config.toml
norm = "rmsnorm"
norm_place = "peri"
positions = "rope"
bias = "none"
parallel_block = false
init_std_qkv = 0.0332
init_std_up = 0.0332
beta1 = 0.93
weight_decay = 0.055
batch_tokens = 65536
train_tokens = 358900000
max_steps = 5477
MLP neurons of a small language model. Each row is named by its layer, matrix (gate and up: input weights; down: output weights) and neuron, and shows model dimensions 144-271. Each number is 500 + 50 x the weight over its row's rms, rounded and kept within 0 to 999. Numbers have three digits each. A neuron's up and down rows have the sign that makes its largest values positive.
After each neuron's rows, "fires before" lists the tokens most often just after its 100 highest values on Wikipedia text that the model never trained on.

L9.gate302:515451579553501459626429521483588492476479586572462407456429529452497524461515558524478500601542478474601544474499583490452425502533556491504570601423568505444487462457636494493534452461479497513459465459542515521582449506423500462569528525491529511491472510519602466514543509573529528472515561550467486502505560542546414439507562474483498510493395493520434487570505468482439432529487
L9.up302:454615409567603533550561475501417491536481447505407467502484420507473589464566497510478551510530518502465538478545467491489519518518477408441604432531499424446489549453403402474536440540435473620428488539482611569556455463504442570470482498486444597457514514549438402500392496509500373532583502527532559498465547505481500470556466498500502418637439458451496462507522467537482511501444
L9.down302:542474437580546449458543520524485479482419420481529472473494501475382556546489453552506574490429546480544463511482557507556474479480461552514438469430488502461557537535436374447517508496539488483480484479551488428419448516517520484485501552423488613601506491540523479610454518471484495466613519419556564500594613542440428422537548490428534544445518543380492550484445498561480665539448
fires before: " |", ",", ".", "\n"

L9.gate778:502527525526426499500411530477512555391534473547566485560454445519468513531541485517592412445494506509476495463508485489533450601595531430489490501482501396453510558510434552577452552511457585568599463561466413509496454551475491411424468531524496590422523538471474505542538446537479540512529541496508521519564484511491524586479536414536602530466490460467461586452417413452513521517487
L9.up778:592567454462539499458564452459452399435530523506456475420506594405578420418551526594507516444542472547416516601535476557460427505498599431542477489522452553478632521489478572418460512504523413534492392537501511436551526519456473439424503501477525609529541523560518551546429423519511543554509558534559454551451498434500559501462509529564470513400596468454520429536477487511512425496640
L9.down778:568479570479537464575506610480533420453471489518475522595505544502460526542558492507541492433563439521488482489492600534427428460499531454418425482572474558445534531494494519449467497565495531567457489443534494452478548382482431531559433534481514576524431586491491444493525539497512573575508583469584536463445483490559574550519525587478543497431481510395430526481525446475501548629560
fires before: "er", "ement", "ing", "ers", "ation"

L5.gate193:456501536602494400453470532503540485563513492504545569439514549554392545481547512494522439512574511562471412454451529443492438622548440536498493451459493480516504469544463435516489540456480474470484450521514508471421505562578528435469425514502454550493517425429497525474486436516503516415599584482490449544509578547484501443460435454555499400486491432459426467484564501481463541474553
L5.up193:550534483623521566488414452504526556507437496436544539408398549552492541433491424480427491451521533573529488466406557434440416530510578577509468488376448470569550439507438519458529506548560459474487579501464446526509541529519490545530553482524565448465490548419481554521511519524475473507469466459481599582580516506492436440537434489487473533433542573501521446457532560526431526548463
L5.down193:507530415498514504534414508513467573577567414510411515407484495491486536505481455447456511533485477551437516442534574427540489535599517517506569569401467504575522392504552479538527412535617435522576516507489553515508575535556453484507476481446548454511490461514453497500454498473481531553456504472434499533547536519558531498481470484521479532537480585526494425469504489475453540506544
fires before: "-", "\n", "|"

L2.gate879:517536463544552477527586543519488514453513472398480479484431578454592486555447461664477543451436542530342471469471496495493512462439500604494547443530398465545507532537459549507518491498608532473483472501536493484389415443479513497542511391579470429506576547483492453472424423546557492452522544483584515507448365439582536490539503605447451501576550395409604414486440482533464484510548
L2.up879:512482503528443427454507532543481535463436502414485543378559624586516514456503565560441557463412578528505454532455473397520456401537410437473486481563499503417456574508440332488496530533551373511514417472500466522542489530537496413554528439529529497560471552417539602525477521488481487535504456471562559479551470522460451485612505514521428508531527509533457452523493426505508480585474
L2.down879:492524519553507506445468486552476460525469532520558485382498608518474441516496457591554526516558419517509490379517466508442537461420512510454495546470519504532441580474511507530557470557553530487490514580542525560530505467464526497498431506547415539630536495508470483567550479502489446612488477551534491475683529548512513518535540427414504523575559404475515501425494428526492494439555
fires before: "\n"

L3.gate809:451464443539496612459500432467471481470560509501427506524529563633398546524503452426455565521497440442505531484488519480540500516465508552469496551497484540494519504491520504557517542390553567478557535494501453410471447497502467443543475542453526466463470536452493474375446630491439491521575452442448484518538523472448548545531519449477526553530390479528399557438467509507532424470505
L3.up809:638536448605529545464486470388478443497488521496518427471541525557466507515563515552492445452491547441494444504449555554567517475486550413483504481504551531537480504491445506480521526541552461599534522498414466530590436489521511446492506559378575562436461580516534495599560473528441518474483518446478555562515470453543508435398364444524532507636526529456596448497619534555539550542542
L3.down809:459522498468489479523534472481340622505527506447484530496500493471529497533530441547513393447498495470516443548558536433491610602463539520475414454474439506487511422432527543462461448519553642373489514529441507411522531446479468472514443470486549395507532473447404563475485570488466529528583565471401484409473400495485467432510539530463537498539578475541402532496494499490439469488544
fires before: "|", " ", "-", "|---|---|---|---", " 1", "|---|---|---|"

L6.gate819:437384520480430449445456515473482474569455486406545499572531535402542490460512551539624442521519575415523552498511538465492493511453502505585468471448447417483452561517520539446605534488513470470488443574505550428554386554444462498511415527525490474460478502520521457458414542566513505482571495482489462385460505504534450526481464452521517518444490559490485484536554476491493491483473
L6.up819:463523486545476451508538467428524495463429538579460505517421536562520498500523470443381531574437504536509504629516461548463444481475476461503441494509436543581549519415476484457507539539453511479541513636471465510492409499472551472496545438512489635370449469510427498413525578552507563438563534508566435446516445429465477462554466549498514400440496529433500594512502519415543442501521
L6.down819:521479539416468503584559508479484500494499494465424545527436517513492544472478505516502521513467530447465493556533533489502459467530487494497493447540486513543493551553337459365335493460503413489564525505470487426503548535514502459501491489511550528451499506546507508571548490490482507480482414465515461553556494477502502451520511511496555519538472522477425473426465526479543466514450
fires before: " |", "–1", "8", "6", "7", ":"

L9.gate558:487484419421498533549538496540429514494492554391356550440515510593513446449527543462506495502522437564459489540533469569569485429535569590532543479410466456480483427485524493520527502533453497584538512556475431432539493442491454529542518432486440498536467452476504492514503464428492478621467467550583506571425540471499540512597532567509557525512564519627484451478368482539455555368496
L9.up558:579503564584499510525464517527448514458422511527402492443440504495555515467508523472437618506509536559492410494517456527527464497602488505484481409470451498459475528601507533519599565505475531569421507594502462551480413537537422469559442423565417550503490462497490542506447413508497590497374450519531481551460581474546491633485447510566438573406489517570462567425531502446490432477472
L9.down558:491525536552563514490529545575520500562417451530603382563520458553416526498516487533500543531512459541529492396517457508535484587535412510543511520520522460593480503420485528569426479524525520294486487524575532488517591548564520533520482540511347484547562536552514516565447442490495503441450500423523417509562510513563444497481463465498527425463473499431570494501475471562534569611565
fires before: "\n", " |", "."

L2.gate81:542553490468528506413499549559445502496461498505543443529522530503479480523474511472459438416556528490430591481449504493496486485498458564608423548506478609524642558529602552440571451503477479443494574469504490451462540559493502505454454479510540522512492471593502389553489484451468564503462542542495476540527502424502629546503510622440554517572542474546556555531612515497594491477465
L2.up81:529499512428513505529467582491499515500520542427462515388475538513522606487505488462457601501530545486490459549538515492600490518480486512629451448427471498504563440520566543459503461521454551456542470497580608503497491540557532461528446461481591543452465428561493423491592451531456548478542539408453554501521531402521483520440534620553505437426429530447550527514536524425471537490521
L2.down81:572650491567494550549566482519480458453481520433483525537518345481431585491452554485517423529475473541421496472573512503464557434508431476514622543492492453494483476480512482479523530535508525444435505533495410449447477516425414445458576515549450473573465482507498480468479431388499471595571483482541417517507427513549477431504508463516397491594464521441562467442389617572576420522559
fires before: "itte", "ission", "and", "s", " in", "ing"

L9.gate772:553555559591570435570502451433549502455456451455488557540472557442459501483560480573525513475535423563423564441515418487456472555538391503508523494558508460460564487507477565460538458507559527530438558477476377522464562524456520526428493504450532492509484512521443450542498464500482622565588526607474471489467471490549594442431485495528452533529446478449371493504392437483485520440553
L9.up772:541580520430562550572499445488437596428526576541538417457471473391508467512415485583533471498526435481475521528526479489471457473543527539467464506524404533441446427467462526448570533474566457455645407505503477552607506558515508514515454501468512581484479426504406507426422538484484552470487511500520494495541372544495588539476591472539515537567473518588420478532523473512481437508493
L9.down772:510557504479483507488538518474442482515441557539506450529480512455440557503499509519609492469543473492472475547500600567523496538517527453514543472516454485505530520423542491470530436438421529521511523630551517444495463465504484531401441522569558588468482376517495490538520514423583507433437538481494602507508515540467544578479516433512476451544504473555515543410521517422379506505453
fires before: "ator", "ing", "es", "er", ";", "ed"

L2.gate887:453477402478526480494554551504499491566411430491500523590405435501581540530431466486495533533432485530501483572484513532517483452431425569503523492407562482426672590496582533530459509458478424531486479524473456514509474430499539545546507506516482520502518488420528529478603502562533598397479558518529503466484507425557518543596492433372495505489556559457552470439459569525546494506446
L2.up887:466495495481468434461479606506458545444373499515519375451416489552539431448552490452454517619473520498507541575494526518539414536506430519434484538479585498489476558475545548446490487505511458479533516566526545552567581415530498483557583392504475500505502435490517476565591463445512469503529599443414464544513550537462476498596522448447494537472535506444499507492461543460552578542500
L2.down887:513494559475578526559440556483514521529549470507461524528474516392533432604550451488502397400530475512535523462591466539481410497478459507520544520478509456501596573493471489449534553451467518476494505461517377433471440607520516509520419612512555531477508454511518479498482561544399450505504451549646569426543552444524527642522523484399465451446538514596520448517450548531537515430500
fires before: " 0", "\n", " 1", " 2", " 3"

L8.gate117:432509499505478440457485550548449575465515554460460548509493454476542505571553482469468476383505504527514496560518492510521523495569476487560548471441556395424512472588401487507523470510525445534493487552467444439530451472480466478491523467430546435504472495426515510516461494491534455455579519422506510431522466372504569480516598561515474582501422410455469492468480488457473615491472
L8.up117:546425490497562483516430517454454396473469472535501488575529479466447537506463502482512499453440574479409522547552505498525542505528489463506413490500511540525559538557462485516446425456438510471463556519602465600556380498547519518533501621409498501530504445524527551467390569512473464505521457508473533507496386500490547471495491388556509518504505439383557549542493509511540483399405
L8.down117:505576528513467519488539462554434447616487505534578514443666471550518414416580543504436432438454533416526530541528501552542442556494470504535480515572503470620530437538484532497456442587526502516502515574552490543457474624515418438546490354606495498541485450536564529478437385482447539452432541477544511475440500427568537534423504446467519569501477422504443497522524578512508620481429
fires before: " -", "  ", "\n"

L5.gate108:536449523483494547504524529451516496475428454574526514555587483530451437575478495450434514553454535504432487487541550573577483545528548533515559499483482457485503500429459526461431402494591441495437522465529488499438417559543374425489533468473403656466470484477533477528513479545494507517492535511530461607492541468495463453537476483513547529497477556524552558526538599415618557441532
L5.up108:456522536471566522521515494544444494542473491502462442507578483483445497504512510522463531389420564481468429522527512525526505504500542626491539535494459468464497473384526490471502414516521454521499534463444585602561469467589439470510538511496440588447516465436548557513462568551449600523502518527560502500439604543568419535501473530493563572491466564494545529494450527441490577490544
L5.down108:392479616488516538390490414499529504432390380464492548535516573484605492451515541482532494509485479547515544465593482513534496529429443543555504535574483456403354492367531518446473608511412519546484501547506495467462579544522588574497489486460490473439554521609455517512491574488505427472513532525488516467509446535553447561482482478495402557479559469568552453489480475558513616578466
fires before: " |", ";", "0"

L2.gate174:472472497518570507536567563516529400487552443480513471457551528416414491459420471541554516562487500581430453572521550534611511545529566380570502562462406520466493487484539438599499445476538541407513595486451493511448494495537419534485553577517516478521551487501496503518468549476469463515532500504478442555494506490473494500500439539450449518551417493536518506535441517479521494521467
L2.up174:465493625501498436554430432502500525511440472519541531507501482506509535530465498480448598512500597468538525536480512551429564601554507578418459469470454500439515535588500543444527530411546551517526518487491452556526441550402485486541460496441463507610510513496498490524483629573455471514525476555519466614505536465443383456504491480432574389494650419484530460541449420579608466438455
L2.down174:513555460520483438468484402549502406517564411564546519505450504588507499484517506491541459472423520587537463452443573551521486467542435528526494424491422490414548506440543455458504420526511370539476612527506588481393601435464477432443516463413509563447493384483420448533504478511530396540529618562479516456547518427483574507470485508539539553447527520457544543481561466493520596618519
fires before: " |", "p", ".1"

L9.gate886:578522491526470538493448440491498518525563516530545503469502415588470482570502504557530498557523455500439529425447540513493491528464501601416534553494538518494540425552592480522504445507477527453446497569418426489512556506499459543473446568508486512523524512484548571487537462520500563481544490501469383528399537489558452463479575531548508625501486524424445483546489425533545445530520
L9.up886:546462484597436462524523492538457447529492538449408489508502601502481621565528534440519541421568555579507500486539576507501474477442511458593493478502627553531481556561480495385464422477411540444483443492562549524497542578630477486470534519522475562555525421593491475496594441564432491571543451550479489543508362450492523496425486464558477548495409507491558565532492525460468497463527
L9.down886:560441564537573530531494455510520468520440538536522484442415475473544448417446555575435575491531501514500498486508452500565436492442444455500492498508462559445393501441485427468505574477581543457531583443547479506522475493577504521460512454508455471530485478545506529493546585480439602553446537540517574483500556446506520465457523454524501468442498515507506489466492522370506508514527
fires before: " |", "′", ";", ".9", ".2"

L11.gate239:586438461496492492547517561544449516476472525453514471547455512464526505499481464540477442482501456561555482410531451428471433540500520570513538437477560530483483520470389480538400440503581535471426486547477462522476537514580469546537505421423455467433568566618465492529455508541429476525572486430448434550461421580466475499539473536501549469452581563554579449488476524578510469469452
L11.up239:427408517574550444452538525449530443558503462489459498447485531502511552513498445468475470500490518444532507505510486406453572512456509449504492455472450376406630496468449464589570528505479456496543502542435491615410443578578531446438543491586459575501570533484558425484602536502507475550546618602570554504493473503408563393569468549372517559510587527535541603552463517465443521469490
L11.down239:523589595448476568476480467564435466578593487515532465505537543580448465559537500496570512489403484511545426519516412428507501538581483415527527520442495518471516454442500582484485576501568488513461554517546451540540540572440490491482479532515478497494405436494519515471437518555457473543459436490454489512529449483489502593442449475433513524488471526437492503540480573487459477468364
fires before: "\n", " |", ")", ":", "E"

L8.gate758:464585447434433410527438461488529537495437454485480504501433473499566390482462518487544482530503525476478439442515530436507477436515503379499542589488452533582412522481459463523451544464501449472550517464510486495493577517426535523489381483504541538509550510440546518436514548498449457512522556460532503547512532483531535479486603418514518515535498458448494481454593486455490446458415
L8.up758:579409451496440503503584443511502527509565366567536525551577512486482471507462597425521478486579495419555581491560507603521512449454598545437490489485465508451559494469430412441496559447550549394482428444531595420454563596495537480464522525457524565519530516435560521548589484530469480489483549509577572434500514514471491414431405492470497513499608385525470445489473563374435527529550
L8.down758:543471541511556493569427528667478474584573488582480611528424544552575477564523572504498524480446511448513472469487552484553460590503511573457447459546534447525513516494580440463470542514447489496439469449545459471554506422449512427473587525517503412490568544460506429500517466526575443440482511513572533457480415471439512520437439444468556472468479551503561445498500506418466469509531
fires before: "-", " r"

L8.gate157:590562500455525419405501471448520552519498553515472540494568518537436512459580473460506546605493544628523529489387416468430440520547475504509496535413549538503492424538569480487557412476403480379482470467481613544554443478597426493490518483431489485558529464501497577487488476516455441519464466540467549516484532455542534540530554441517518483555532468451506569478521435476555446510538
L8.up157:522554526488497513503518528487490427533508470486517432451440448510525535541513474530495423440522461574504451540493573506590403527455513584438489458590610496546427435484506498465582440548498476496488477488485427515483531473546518470476512497494467479555486505566537437456515526522454407495494551562559531583529538437559620622526508522464458509453465483538491431486525492547457457512420
L8.down157:508533457507499440445515553525469554477651486501506511539470555550567518530558503415499566572513514556489523528503408474528532369499447494480515512564524425481479519514438484481502591537487385582455505525539652554565538475473471547396515494508470446548472548579534486530499545606442445416435471441390543568553445506550558473447510473533420527504522379484467542540486570535437484573531
fires before: " |", ";", "er", "\n", " sc"

L3.gate142:511475470398562510443494559445540513521552579519406447437524543483484452514464511476601467482513482562481438429438620431505464544503547512534474456436471550453473450439483476524554566441416492440447453480587468489498449539508573486556449553443563497529544514469524565476431483476467438498503472430552555531558556599539455405477526458486535467494499560488443511466537443490544453441529
L3.up142:640581453508440604539430521379488502479505477501502539515427519489576476481468528476512527512477508454546574403488462462507501529532482484466563528454546483502450529581372501528477537568409434447490459519459456585538459595533583483481449470487480471491491420454520558557451583425502506513455542422551478603465573447434434521531420515454451431509524450490500563469542428490529469496492
L3.down142:472559377630432499548440527508496437508399475488492540515524525509445514516551456444484477533558449460525560476505545500477510514618429387486529610506534450452518453526511521473587455484588583414555543439503538518450588539504434503462474484486576437507541542464513474614476587501442466466435452517489547571506448432569527467526502512519517555566487462582436635410464602426502527549555
fires before: "-", "|", "\n"

L5.gate245:535483389482546467609489460511453471493486513484418481544503496484428454438462444541472548406471527459477519488544459479514407501501524484517555492627491513469574492596475572570519423471519529542512452498513509524462454506472508417355443472496428506497459493562456449420462492558548580479478378556466462451487600500536444577499446476498413548490569479578545408461532433505474507507449
L5.up245:578553508520495429430489416416459377390565482535577552567585548478565414463574487470581513472546578542502400481526597455560448489465505558477471487579447559472612525565574535525502525514500492473559478497487502514535511558497508516434566509489548421487536451507515518447419548605590496551492492484533462489414537538528463541508526578531366571415517578551468493392530561479472409546497
L5.down245:499549515367505441583471594525460510577468497548425566456402586565518582461396524501480502416516528527472536508566558540445565427513518437540524473434484562496518526465523528500478455415457549575477457548483404432426515451546538487459394495466479539491423516552513575492471432500558505518529460461537517549492526507516596496620614458485574547502512334571447450433459469553508504468509
fires before: "ing", "er", "ement", "ers", "e", "es"

L11.gate701:444421507464577481495480543452499536495571587570520516504471456457469372495460557570538477395542507616458416600401430471430448567402517486545508526499585520407439505483568523529517468455378478447469488510486511442511466427463454496514479543497426435449394525463518470463468587478422549558454454461464483500448582445466475435535570533594501560496543522387451539507517524492401520450501
L11.up701:431460409502436537513495446477484431562466544565525594494396509505476472522494539462416471432541461547530516484495512508526479468550576486477518559556524504477568547501451517495383616475470551483549403507557509518471449421557442452477570559413405588531435504518579455461441446474375518388466502474453520456522457459407594398429472562598462635444459589500512473521541497537451499502522
L11.down701:565577521459492448557566465466488475481464500418471450460459428478536460393537592444494540537436480474510594541498532553442419469438560475597506472447477508525404391511520450582534458452504580558475390475511466489536557528580546471480497507477482519672456588493528503589455476476501464638522453498454567461443566550531477527460472540498469551531402506572578499518476539459547462434449
fires before: ".7", ".9", ".2", ".8", ".6"

L6.gate166:536471547433459406476577454505472527474487446457519576533522485448555516509464515329580447554566452534552534494553471418486558467547491598475611527423514452629502547585485470543549563540535429546570537496480471502545644470530494532512509515493522502472518463504507598542548486487506519486541510496568534526514591464530589447467588458479550478494561496528455431348460509402520498496529
L6.up166:539469471495531536512438466517503466496537421514542520513526474571373521480409566497445597504438543395510547508642362527467489464554444504464514548505498438485582417523516516490472513596542500474409531584497533505541498522510516520539561488485509475529589507537538630547471467519549502508569454443563544487501482483449523400482442588496475549515529518510466464487574491474509488551408
L6.down166:461479485559470566536548505494510477549467503482527520483548478559516509476427521475439475507506494501475487481397519534625457492547461563565441534593555555533512512482563430539573435443507496448476566556470431415565474435483544474525583474560547443511502532610508455493462530529483506491491549364458498505426557515530363483428494534465562291564484579533480529428536522493489486470573
fires before: "-", "\n", "|", " |"

L8.gate398:583482548607494530455474554619450507508464567467443471507521551437520540453494490459528518518577587510583540500474478556475489483536534411467586610525490417475556516458555488535510529391516492545493511501491536530548525588477514547432529429488471559551489581482547484517449435461488472544493440574505504542443546540555478540522539514613487526467442462458392497512462501434488465523514
L8.up398:473528492497496516446553474474490574487498567420539517519530527476560479510476479572505567546578464622506502493578520453542613548510488498513510579513467484521465544493529458588508581472664567500449475443408493521538478459494561446505454537480474448489614432465510466543482383537473500523465522594497435492391534488475401386504467562544543452418503420504489352600531598394550454451522
L8.down398:531544453485556359478546474534544542529570455593480544549424479503473396521460465509533509505504446504445493577527521576574509440479437506540483532468497555506520498475460388525572544541509521501481573429532500389533431498517510419486540431591542412593456422511552481540572465438529436512515513513539537542387432586482464472568421471495450427519496489496487493494464486537444573506397
fires before: " |", "\n", ":", "\n ", " ("

L5.gate292:467458495556478481535580467452520502487418548479520465509526564546576460487547504552523505463491527452522526483486537593431545527492485428493510447406441521497585471524496550492604477469425528450545487517434430451506429561534419390462501464466526395475545483485494474453463517485478500554551499384465451616416620447470529549521563455533542531528518524502465526528519492496492451420489
L5.up292:518458563493562509534622470368501459527405550545509527550548521491480487523545543506488648459465570517508441539506528484610492509473450506484462432518497523472575533512419414412514440433481386447542467475427561500497423499526590500420489553525499546536479490527592480469412654579566607517435499582633461583449579508515547537490452424526564519532538459426435506572458496495502521498483
L5.down292:500506445566547466398489460572419495496514411527485458456533439554451468421536476493546566522522527468463514558546477411529504475587383656475514508533534439516523534570485502491439590406484491470432505517545462461459625439504558540542498462517486617538394445478558508498459447427496472446515478533405462477545451494510486535512485560532450460399510482453620448552495447553449558559482
fires before: " |", "\n", ")"

L5.gate90:527427477484469507514415527493467458513580442567424515429481521500438519520620542577488528448477468495499481460432387601562527469491496558507524538443487446450568524568446402552390534459542509533432497516484533583531436564516508424462472454480515528524511425514515443497420516559444469507448517591477511559454479484527572493545506597642503550458594529520450487565492517514482478565565
L5.up90:442540540428496558508465560484491510561506494495472528475458541503473500553448581586446580452456523530503433534491400495460517410487417537378458416455491484443436548430484413550525468488479530496421503532523468519576438491567496412412515433575421559561535424543497502495537455559570492581463553562433509530445492501460563463488435463515515477515440455393496443546565535460443521560536
L5.down90:531410538502518529502444441526533467606493527504361575445441467438424448429468554512480554583428461512505476461532560565520582458465417494447554505544371509503462480506529460512557555441475516548530502508467518540446529612414520435509464491472586488441380520525628540479377517511465404559422526519479509420457505518487477486472462462513455511485451499577489517490508465456474553497562
fires before: " |", "\n", ","

L11.gate707:555512468495512487501445559515500545502437410532495500462469435580560488426529447499475470518582577510508496564477541496548460549485536552481559462491485492545455475561472589537531436531532487517531428432646544491535523462516519562452416496503522551497532518502439440550420544454474476445447448594504463390483407406442540407443554541468520468526490470484482564445456387474466425484421
L11.up707:407546494477525529484582556490468462442490614483506520478534567446591479521492543532598429481543466479490483541524507513522416474367542528418477589580489467498490486554491485526554426545500482503482394480571497527530543471506515518535496472561452470524484445452497555439490534410553544531445504424522529542536444528493534530513562512478463462454516448524480455459506440519497550543498
L11.down707:467530503501471517468565543642539465446527509429516575513518518447511475478394401561489491463478459465552505568471499375663456479484483412483453539521396539539466567444569506383568462548472443520536506485473581516524457525413487528524413558471544506498473541505469566580512584567547518518361548579564647476537521492478484519528549644559435524573522538436571538486448530442453540452573
fires before: "ed", "ion", "ing", "ions", "ive", "ible"

L6.gate781:546503418413504514513510555612485469540536512505456480534582485477480538504526476424433466491556456504542567495566589527489498437463504563507531438453602532407505469456533470472465504517570506383499546442568521470514470496416541502526501471538517514495479501489410516560474514526556538391441481488432449515474513425536648534429509546456491508556480522506446475500493481502489527395425
L6.up781:494513399559558467533487473411498529486540443569382579494518453499434477508497597488479411520460502537518530481459572525590371529534515579450402487460485581590496450487342459509526505512508455452479563523443428584509480447549550534446535449493491535453473393457401442503565494509511551464526540499572528406535440510589595526526507471558527488471482597386482400556496467518442521477501
L6.down781:513494557551449450417476493496433552498606435543505521397439468428503527436549553428498534553541541462547487453437450513511495462516396529536545510459520485559435474495487533448509473525384523508386413498499506489504551462511580517522447462380493490529527552418545545456593548527468454470506571503519529460472510548462467514423481588485434547530541510526453511585478521417518513465511
fires before: "|", "-", "\n", "|---|", "|---|---|", "|---|---|---|"

L8.gate329:517434446459544519452411396529479507493469542415399542441561503486551418477455483526458548602497550540544480441544470534461490427601500516484467584574558656540542591491556579427393603504490539584450485453510525574552489431525520508465455441487523499512504570534548528510599416447475534508474537460555502494544478440603548521504510577458508532494467507577456554544438510553498416457475
L8.up329:519463620460553494512540491472430434422500468482531580555455528502495543487477548439528549503531502481494482515497355505511446428539485461606474453448510489434454583507437492533559549443457626434524474515488523384493507529426461615455573601425443468477574527541519561587503495524520475498489533547551531529495513583424462549505506448441488456497500476487470528479485572479483573590505
L8.down329:516513388493476481452558452546522501487484497489497484540549518508524531441521430518501450478441609560496538545484414602573558562503440510489546527447456504406421483462547488514591491524456494634444366552536434519640579514514430480466537524470522496475510525622404548466606559499446491537494477437494465515510463496527479532437443488452496585553496529556494581538538496490374453466446
fires before: "\n", " The", " It", " In", " B"

L9.gate762:619524534511472487516506445448458430526395475508526552456381589564557379556471466516586501535589490421450527552515592478481533575513520508503483583511489526520509583549494462444512513461519539542494505423412559393473487527414483502596448481539525506540588441530491450530448561576529536381498537444390512517518488473469538471406557497442542434488503583500551466480534392490451441467649
L9.up762:515447526580521602475493406465579541434471523512553522457483439523462516513595502519570504527495537533475506510512487528470529469549529450426491614436457518504537448463436452545365486480468580597450480424475526501513474516509471514479532384537564524547582490586566484392513520488539471544564545489493577521520434511528570519430470463474466446419536546461449525501427451565465514502535
L9.down762:539500571461518489525398412543537410559445562431454533467476503587422467486453360511434542417367509503498432558584536498505489480545537563498545546434503512600572464512474393567441467538546539505452519525439507436533464493520482463568489462552536464529540505507532493461569493483533488605479492502554482416496498436507528499527515417432559463509438497570480611448478454620442465524549
fires before: "ic", "str", "s", "olog"

L11.gate362:476600510433499479551481459475551538484525551413546439481528456456465550470553420524433479522434498467473546476441481480485526489533503441523430468506447523547537506513296511625449558459614500526525515463425525488469548476492515466512582474440529433516536510479523467468564539601431476533675528390470443502515505422481505438466467535551602505520456442518524493556476548547419591465534
L11.up362:549466516546541450591550464565520526528451464447462482505484550545468466506488515510575606486488505551547438473416639572527517498524449447494454466504571536518476427473463510492526468478514504558508507552484535494502547524454540543613558472463528494415537381525473368570516583512487504472573540571417437547454442446501511411473480495525496500563526410463563475534605560475653451461454
L11.down362:387570447535526531544523433513491513485494455528488432507495581457440566469438408456535467500517551463578548391494602521529482419519604527555490516460513482599395479523480496522540501455596593532550463472445524530557493511501534524526525595391476484542540443550512442443556584557454524435450478541508493533459495476511454453488470436504395571478514418450418424445480468504571526558421
fires before: "|", " |", "|---|---|---|---", "\n", "%"

L6.gate766:496487538550518529425458474506558515487579547448499517494571496536469456527477414524570535504557499588439547523461452609492438552549512527509539545496472502515427513540440516503555511486514484599432478491535444575512536513406514571603556495508515557524490475499516462535568598475453450436527476455538450508471473468535481577462502502534545554507477469600525443438571482501540519466552
L6.up766:508542426446432469447550478544416471522520439496486492591644492492400515558560482354524475528522501511591490482601431533494494513638559476515522454566509474446539564515403496505418560625515461517567474428437559481604575500500542532557580597498512444473496489441571511509563516558482461476490511513517512505505496519409521433414500491481462507385472486530444448544610517390551500342533
L6.down766:406488552472452550578508516532516538534525555579587431467447536417486476578524432422512551542555547587509511570491533504474479407466522514484519455506511413462471473425445530505516439465494554485519452602500497535517437448432434439574536451509431421494474498502554568541488621424484488446456486484471504504599510438511566473466503503479445462553534550396553531484416430491512542457458
fires before: "-", "\n", " -", "2", "A"

L9.gate334:461568497584550482489613548478516532467469486596570502521444475470574573529534489567523435431454528426465530420414552438486547501547539559431415467531539419530521470498498445542469532468460580500638514447484479399450492460538503541479568452545511448590435502551508542513538445522534419484526480596513513492484440405436504539505395559503506500540471502453472519598482421458496454539486
L9.up334:601551463515461490489589537526470480592489508459520456557534525449544466481511587587492429509473547525428451517536420420551517541543497508494535423575530540456493478438562485515535536526510494465434426565510464546580521435510529498554565515473463518513527581532441504529563543405539485425485490541477450544495529484569445483472475564489521502432552518470529506575478449539484622493517
L9.down334:560550505532508497486410555508531555518531563479553537469462537459528512534513489508540484466550514490523450457496498557471509531467471515513530502526495491515489575500479382479524602465527386493400474520551569537398530385419428617543389467411478517471542477544545425515452529456507523469611496541485498488537542461581521506512544529497512445525525490490508527472535607544474505502590
fires before: " |", "\n", "==", "0", " (", ")"

L9.gate283:433496543654545517470472530542496465455456520562502568536496450522489541514499552517486501502442512452506440460464503549564498436528378623465412510513489532491406536508499523524434582426463557483482545486472459476520547360572497596592475499527633476474396444485482513502467562412532517506518583514523449533509500507498425532487474515572529476407405500518433438506465469490524492418587
L9.up283:443454500531557486384453418523467482485416548533555405482442522488549506492460585510507595569453580525513497548515514424499465446500415520409506511435486513517463593480496522547562501439442581504469437458490500415540504508518512568510486556466482484487539529507491476456448503556510497591611576508508373525488472559572512461537555416476524429475448560420514513546456509481489558496457
L9.down283:547524479413493479510541460507424449477482590525495408389544438477581520527544481587541514515574484500471521498492439510537494454417476459506445423448498510606493512478552556612451541407435431464558482478510485463578556444505559480517606536476462441488449557531458426527486508543485530536454537459525434543453551435398511420513480466489481453498439460616502489501518485517487513541514
fires before: " |", "\n"